python train.py --n_layer=12 --d_model=256 --n_head=4 --n_kv_head=4 --head_dim=128 --d_mlp=704 --vocab_size=5628 --activation="swiglu" --norm="rmsnorm" --norm_place="out" --norm_eps=1e-05 --positions="learned" --qk_norm=true --attn_scale=0.0884 --bias="none" --tie_embeddings=false --parallel_block=false --init="normal" --init_std_qkv=0.0235 --init_std_o=0.0034 --init_std_up=0.0235 --init_std_down=0.0029 --optimizer="cautious_adamw" --lr=0.0014 --beta1=0.9 --beta2=0.99 --weight_decay=0.095 --lr_head=0.00545 --warmup_steps=333 --schedule="cos" --final_lr_fraction=0.1 --batch_tokens=131072 --seq_len=1024 --doc_mask=false --train_tokens=740900000 --steps=5653 --dataset="wikipedia_en"
MLP neurons of a small language model. Each row is named by its layer, matrix (gate and up: input weights) and neuron, and shows model dimensions 176-239. Each number is 50 + 15 x the weight over its row's rms, rounded and kept within 0 to 99. A neuron's up and down rows have the sign that makes its largest values positive.
After each neuron's rows, "fires on" lists the tokens most often at its 100 highest values on Wikipedia text that the model never trained on. A number after a token or word is its count.

L8.gate528:53 97 57 66 26 56 48 59 64 50 56 47 32 33 35 46 50 52 33 48 00 57 67 76 52 75 65 49 31 49 43 51 38 38 51 58 59 41 49 21 59 56 55 55 28 68 71 41 50 39 35 64 48 66 34 46 42 65 51 55 43 45 52 19
L8.up528:63 52 36 46 52 49 48 56 49 49 55 44 48 30 15 48 74 62 47 51 34 45 68 32 26 66 50 63 49 59 56 61 61 64 49 52 50 05 56 63 34 23 49 45 61 60 65 51 54 47 59 52 30 55 59 54 55 54 66 67 59 45 35 44
fires on: "SA" 23, "B" 12, "A" 10, "S" 8, "OL" 6, "G" 5

L4.gate198:34 55 40 75 57 46 71 55 44 35 68 29 56 53 51 54 38 60 13 54 60 34 62 58 84 44 31 48 58 73 50 35 59 46 48 58 55 60 59 23 40 42 31 54 51 25 56 62 56 38 51 41 72 45 51 43 29 57 62 27 57 37 59 39
L4.up198:73 59 59 67 54 60 64 53 41 37 57 34 36 50 34 72 68 65 31 36 64 64 54 12 72 52 41 50 49 34 49 56 44 38 54 67 69 75 33 21 29 79 21 46 45 37 55 58 56 45 68 40 53 42 31 59 35 76 65 28 72 22 72 48
fires on: "\n" 30, " (" 16, "- " 13, "-" 8, " |" 6, ":" 4

L4.gate685:33 30 62 55 38 61 64 51 52 73 76 56 39 49 41 52 63 43 27 44 23 82 61 40 70 68 39 42 41 71 67 46 53 38 73 58 45 50 32 11 62 45 41 82 50 54 29 46 60 82 70 68 53 81 40 40 54 37 32 63 41 56 31 07
L4.up685:47 65 44 54 38 60 59 25 68 66 67 37 63 65 57 43 64 42 62 57 25 66 71 41 59 49 69 50 42 67 47 40 40 30 51 42 53 52 63 39 50 61 31 44 33 41 40 47 58 80 47 59 59 51 36 56 54 38 25 60 55 34 39 32
fires on: ")" 49, "\"" 13, "\")" 4

L6.gate623:46 50 28 48 39 62 51 49 52 17 53 48 50 37 55 17 91 48 50 35 35 44 49 47 73 18 26 46 31 15 43 58 48 80 55 45 41 59 60 63 50 56 38 78 30 18 50 52 73 42 53 84 59 59 26 59 46 49 52 28 49 14 61 48
L6.up623:44 58 51 54 58 51 68 88 74 56 52 63 53 15 41 36 64 66 65 46 26 27 61 63 59 45 17 38 32 46 34 54 35 70 48 51 68 42 27 74 26 53 49 72 41 49 47 41 74 49 47 52 66 48 27 62 44 25 47 51 42 51 50 29
fires on: " of" 22, " more" 11, "f" 8, " \"" 7, "o" 4, "be" 4

L5.gate459:61 58 43 63 29 78 32 56 42 29 47 45 39 54 45 45 59 44 54 37 44 48 63 60 67 45 35 56 63 12 52 63 49 41 25 54 40 46 46 07 41 50 88 54 43 66 78 21 52 60 44 48 34 68 12 47 27 46 43 53 50 42 47 38
L5.up459:32 51 57 59 61 34 36 45 36 63 57 50 50 37 57 48 29 47 38 19 37 30 44 52 54 33 20 51 28 37 56 64 52 85 39 52 52 44 56 60 61 49 35 40 72 53 87 41 31 53 59 24 40 73 42 48 45 38 42 51 27 50 28 69
fires on: "In" 33, "d" 8, "m" 7, "l" 6, "p" 6, "f" 5

L3.gate52:51 45 32 63 69 76 47 84 51 31 28 68 45 63 27 29 45 57 61 63 54 31 47 36 70 56 42 28 60 38 42 58 44 55 33 47 50 27 47 61 63 50 48 64 32 36 52 47 41 53 51 08 51 40 52 53 47 64 58 39 62 56 30 57
L3.up52:48 52 70 62 55 44 29 51 48 49 36 39 75 49 66 54 23 74 33 56 30 44 53 52 40 56 66 51 30 42 59 73 49 72 68 37 64 95 53 60 55 43 58 79 58 42 35 56 54 64 83 28 61 54 45 52 68 45 41 71 53 42 46 35
fires on: " The" 29, " the" 15, " that" 11, "ording to" 4

L6.gate658:52 26 43 60 47 54 58 26 35 45 47 38 49 40 34 52 36 46 67 53 53 58 63 38 59 45 70 32 63 34 51 51 68 43 72 74 48 59 63 36 67 25 32 57 75 57 33 88 51 65 35 76 61 51 57 44 66 54 70 56 66 59 67 46
L6.up658:63 55 43 62 40 66 57 43 50 49 56 42 52 83 68 52 63 47 70 49 63 78 55 41 40 23 74 65 52 29 30 56 59 48 65 59 53 65 57 37 14 71 60 41 63 65 48 71 58 65 21 71 62 58 69 66 79 31 70 49 30 71 39 55
fires on: "-" 22, " School" 16, " University" 10, "s" 6, "ical" 5

L3.gate310:61 39 50 65 69 54 73 58 45 46 44 46 60 40 41 43 57 43 57 79 43 54 44 50 80 51 45 52 57 83 63 50 66 30 44 78 70 72 51 39 40 47 30 58 49 59 48 42 43 40 56 49 58 40 26 44 46 47 74 65 57 34 44 61
L3.up310:47 60 55 48 75 35 62 53 50 49 56 65 47 43 37 43 35 34 42 42 53 52 65 44 42 34 42 87 22 53 60 39 45 49 58 67 48 67 50 44 59 70 19 39 53 57 41 31 70 46 42 38 83 54 47 49 68 56 80 52 28 33 40 62
fires on: "\n" 55, ": " 8, "′" 8, ":" 7

L8.gate381:35 48 31 55 52 75 43 54 59 28 44 58 44 40 28 52 45 24 43 34 71 54 70 89 29 52 50 57 63 51 34 55 44 40 47 67 59 49 50 51 34 55 49 65 65 31 65 48 64 62 31 22 38 25 10 42 47 49 55 56 48 46 39 70
L8.up381:49 70 33 46 66 34 34 54 44 50 59 11 43 46 68 66 65 62 48 54 47 33 38 56 75 40 74 44 41 99 79 58 69 53 58 37 52 67 27 64 52 29 60 06 45 41 70 43 39 41 76 64 45 69 57 55 24 82 65 41 46 50 44 56
fires on: " in" 36, " He" 9, " Her" 9, " is" 5

L5.gate26:47 52 55 45 34 40 58 51 43 24 47 56 52 58 25 47 36 48 38 65 35 44 39 50 67 56 78 68 82 43 50 60 88 42 16 58 66 10 45 32 23 39 50 47 60 60 19 53 57 75 22 48 42 42 40 47 38 21 54 60 52 40 50 53
L5.up26:53 65 22 40 49 41 55 45 69 49 65 50 17 44 35 46 65 33 47 24 45 20 34 35 44 37 23 40 26 57 32 23 33 56 50 42 22 65 45 64 35 37 54 41 52 31 52 72 78 57 36 59 48 58 73 62 43 24 54 44 67 51 49 60
fires on: " in" 29, "\n" 11, " ===" 7, " hold" 6, "; " 6, " at" 5

L8.gate310:48 70 46 62 42 60 46 49 68 58 45 14 34 57 61 59 48 41 49 36 67 34 57 48 46 45 56 42 71 56 53 39 66 00 57 67 86 60 75 53 64 68 22 52 29 78 38 48 56 86 33 65 59 45 56 37 51 47 41 24 40 43 56 37
L8.up310:31 84 45 24 61 36 49 48 65 53 53 41 61 52 37 60 37 38 49 71 25 50 40 31 55 36 41 48 66 08 41 27 67 47 79 32 41 44 72 61 80 24 49 81 44 35 38 47 66 76 47 80 64 75 49 45 43 57 32 56 57 38 35 36
fires on: " player" 19, " football" 9, "eball" 9, "er" 7, " footballer" 5, " guitar" 4

L8.gate329:46 46 55 29 67 59 86 57 47 57 42 37 58 55 27 52 57 66 42 44 50 57 43 69 42 63 53 44 70 19 42 51 76 47 46 86 40 52 67 50 58 72 58 38 50 66 72 42 63 36 66 73 72 71 48 66 19 55 56 46 39 49 72 42
L8.up329:64 35 60 19 60 60 54 50 74 41 52 62 51 91 46 46 38 63 35 48 43 76 57 76 35 85 60 58 68 62 32 40 66 60 62 46 26 58 50 53 26 46 61 39 35 20 47 40 69 33 51 62 79 22 58 51 62 57 22 53 47 56 74 80
fires on: " B" 34, " N" 20, " G" 8, "- G" 7, " M" 5

L4.gate618:49 32 53 57 64 63 74 46 39 50 34 50 53 57 00 59 40 52 62 37 78 56 52 42 50 59 42 34 54 59 38 25 48 40 68 37 34 51 53 41 54 74 42 47 40 48 64 49 65 64 47 47 32 49 60 45 21 41 91 50 57 74 12 66
L4.up618:72 34 80 52 29 48 61 59 32 30 49 34 31 54 02 35 42 68 85 40 45 72 54 38 39 73 58 33 55 71 82 59 54 67 71 41 43 40 40 65 61 62 47 39 40 41 30 55 37 40 38 50 55 50 60 45 46 42 71 20 54 62 51 78
fires on: ")," 33, ")." 11, " April " 6, " March " 5, " September " 5, " surv" 5

L5.gate73:20 60 40 54 50 63 72 51 39 39 38 62 30 70 35 54 48 52 22 24 57 27 55 48 18 51 27 49 57 42 49 33 27 38 44 45 28 61 41 51 58 18 50 30 60 62 49 45 51 62 60 29 10 39 49 49 36 24 55 46 67 49 38 59
L5.up73:34 78 33 61 74 45 41 49 56 74 36 76 40 70 60 70 38 73 62 76 45 47 71 46 56 29 59 63 40 18 37 59 24 49 44 55 44 55 47 45 63 35 22 31 55 60 52 32 60 70 23 56 55 82 32 49 66 45 53 46 67 59 33 49
fires on: " |" 38, "% |" 9, " | " 6, " | |" 4

L4.gate79:47 47 36 57 62 49 44 55 68 38 38 51 37 28 53 23 75 26 27 69 44 40 44 33 48 50 73 51 62 44 62 59 60 55 45 30 86 39 70 64 56 41 59 56 34 61 55 67 48 48 33 32 46 62 74 47 40 32 75 36 82 47 32 62
L4.up79:49 66 62 43 52 54 21 38 32 39 31 60 59 80 50 70 99 51 66 42 35 71 38 52 30 51 64 40 18 49 73 30 34 67 33 22 29 58 35 37 62 57 63 50 30 19 51 63 49 19 39 44 57 43 55 53 58 59 79 65 74 55 47 60
fires on: ")" 22, " | " 19, ", " 10, ") | " 9, " |" 7, " |  |" 6

L4.gate1:19 53 63 47 37 99 70 62 45 52 67 45 43 29 20 61 39 49 41 66 41 49 74 37 45 54 81 47 28 57 41 19 44 43 54 74 58 63 58 43 21 40 61 51 59 64 48 44 49 56 41 51 25 48 52 52 57 73 50 74 52 46 81 31
L4.up1:57 57 56 48 31 58 94 59 65 47 58 47 56 36 39 74 67 69 44 65 53 50 58 21 26 61 60 61 65 42 46 46 48 48 56 59 50 36 66 37 58 42 55 56 41 44 57 54 81 54 09 58 55 37 27 52 32 69 60 64 52 26 68 30
fires on: "A" 18, "O" 17, "S" 11, "N" 7, "P" 6, "U" 6

L3.gate136:50 45 42 40 72 15 59 57 50 57 46 47 33 66 43 38 57 63 37 59 56 53 52 25 39 32 52 28 35 43 50 43 35 38 79 42 17 46 54 65 75 60 35 53 43 44 52 47 40 80 36 41 54 37 50 34 63 38 49 69 73 24 72 73
L3.up136:44 55 00 56 81 41 55 62 59 67 42 53 53 40 62 40 68 62 49 44 50 36 77 56 43 08 39 62 22 27 51 29 38 56 77 46 31 60 84 57 70 66 37 51 48 30 64 45 52 52 49 46 38 47 55 41 72 32 54 60 47 51 43 77
fires on: " |  |" 30, " |" 10, "; |" 8, " |  |  |" 7, " | |" 5

L6.gate510:39 65 52 39 39 71 82 85 68 51 71 51 31 63 50 55 32 25 60 50 36 68 64 37 68 39 69 45 07 48 56 63 62 39 63 66 40 82 51 43 62 46 62 47 65 46 80 45 43 63 21 59 43 59 55 30 47 63 45 51 52 43 62 28
L6.up510:49 47 19 45 62 51 68 35 34 63 54 43 67 56 44 76 67 26 12 63 51 44 74 27 46 74 52 71 54 42 45 15 27 65 48 70 52 54 46 44 55 25 42 58 42 64 58 68 58 57 41 30 49 31 59 56 61 44 50 69 67 42 44 58
fires on: "A" 35, "T" 13, "O" 10, "I" 7, "S" 5, "R" 5

L5.gate162:24 46 41 48 38 68 31 65 50 24 04 53 43 52 70 48 64 30 41 42 52 35 67 24 66 49 48 51 42 69 57 44 74 67 51 35 54 51 40 72 72 31 75 34 53 35 41 62 47 52 55 33 38 32 48 51 27 51 46 49 54 52 44 43
L5.up162:29 50 44 58 14 57 33 34 30 29 27 56 49 71 58 56 55 76 29 62 56 60 61 16 54 55 51 49 15 83 56 56 73 43 42 48 52 28 55 51 39 74 49 48 39 32 54 77 49 46 20 63 32 59 48 49 31 53 64 34 53 48 58 38
fires on: " |  |" 47, "." 36, " | ." 6

L6.gate455:62 62 50 48 49 55 59 70 70 25 56 53 51 52 44 18 43 31 53 51 53 38 23 63 42 57 47 11 62 52 38 64 59 63 82 56 45 70 72 19 49 48 44 84 34 63 49 34 30 56 75 57 53 58 68 50 62 38 50 49 44 71 65 64
L6.up455:38 50 46 45 38 26 59 61 74 60 54 47 42 52 38 53 52 60 37 46 48 46 43 63 50 47 70 62 41 49 26 50 72 47 57 51 28 62 32 54 42 44 49 47 42 48 35 24 55 35 55 60 57 47 76 38 52 77 40 33 44 62 52 42
fires on: " H" 23, " G" 15, " B" 13, " N" 9, " S" 6, " g" 6

L4.gate90:39 28 67 49 30 68 50 24 49 49 24 54 35 63 47 55 43 30 41 76 39 55 49 57 43 23 07 44 36 47 53 32 61 57 62 61 25 60 52 47 43 57 31 56 52 42 41 28 55 77 62 49 41 61 64 39 35 29 32 61 45 42 41 35
L4.up90:57 49 70 57 45 26 39 31 49 78 46 41 54 59 52 28 36 54 61 52 29 52 55 56 60 39 46 40 51 68 67 27 56 73 71 03 32 77 43 56 60 45 50 55 83 46 48 56 49 65 37 45 65 57 51 50 53 51 41 48 48 63 39 49
fires on: ")" 27, "\"" 14, "ers" 11, " time" 5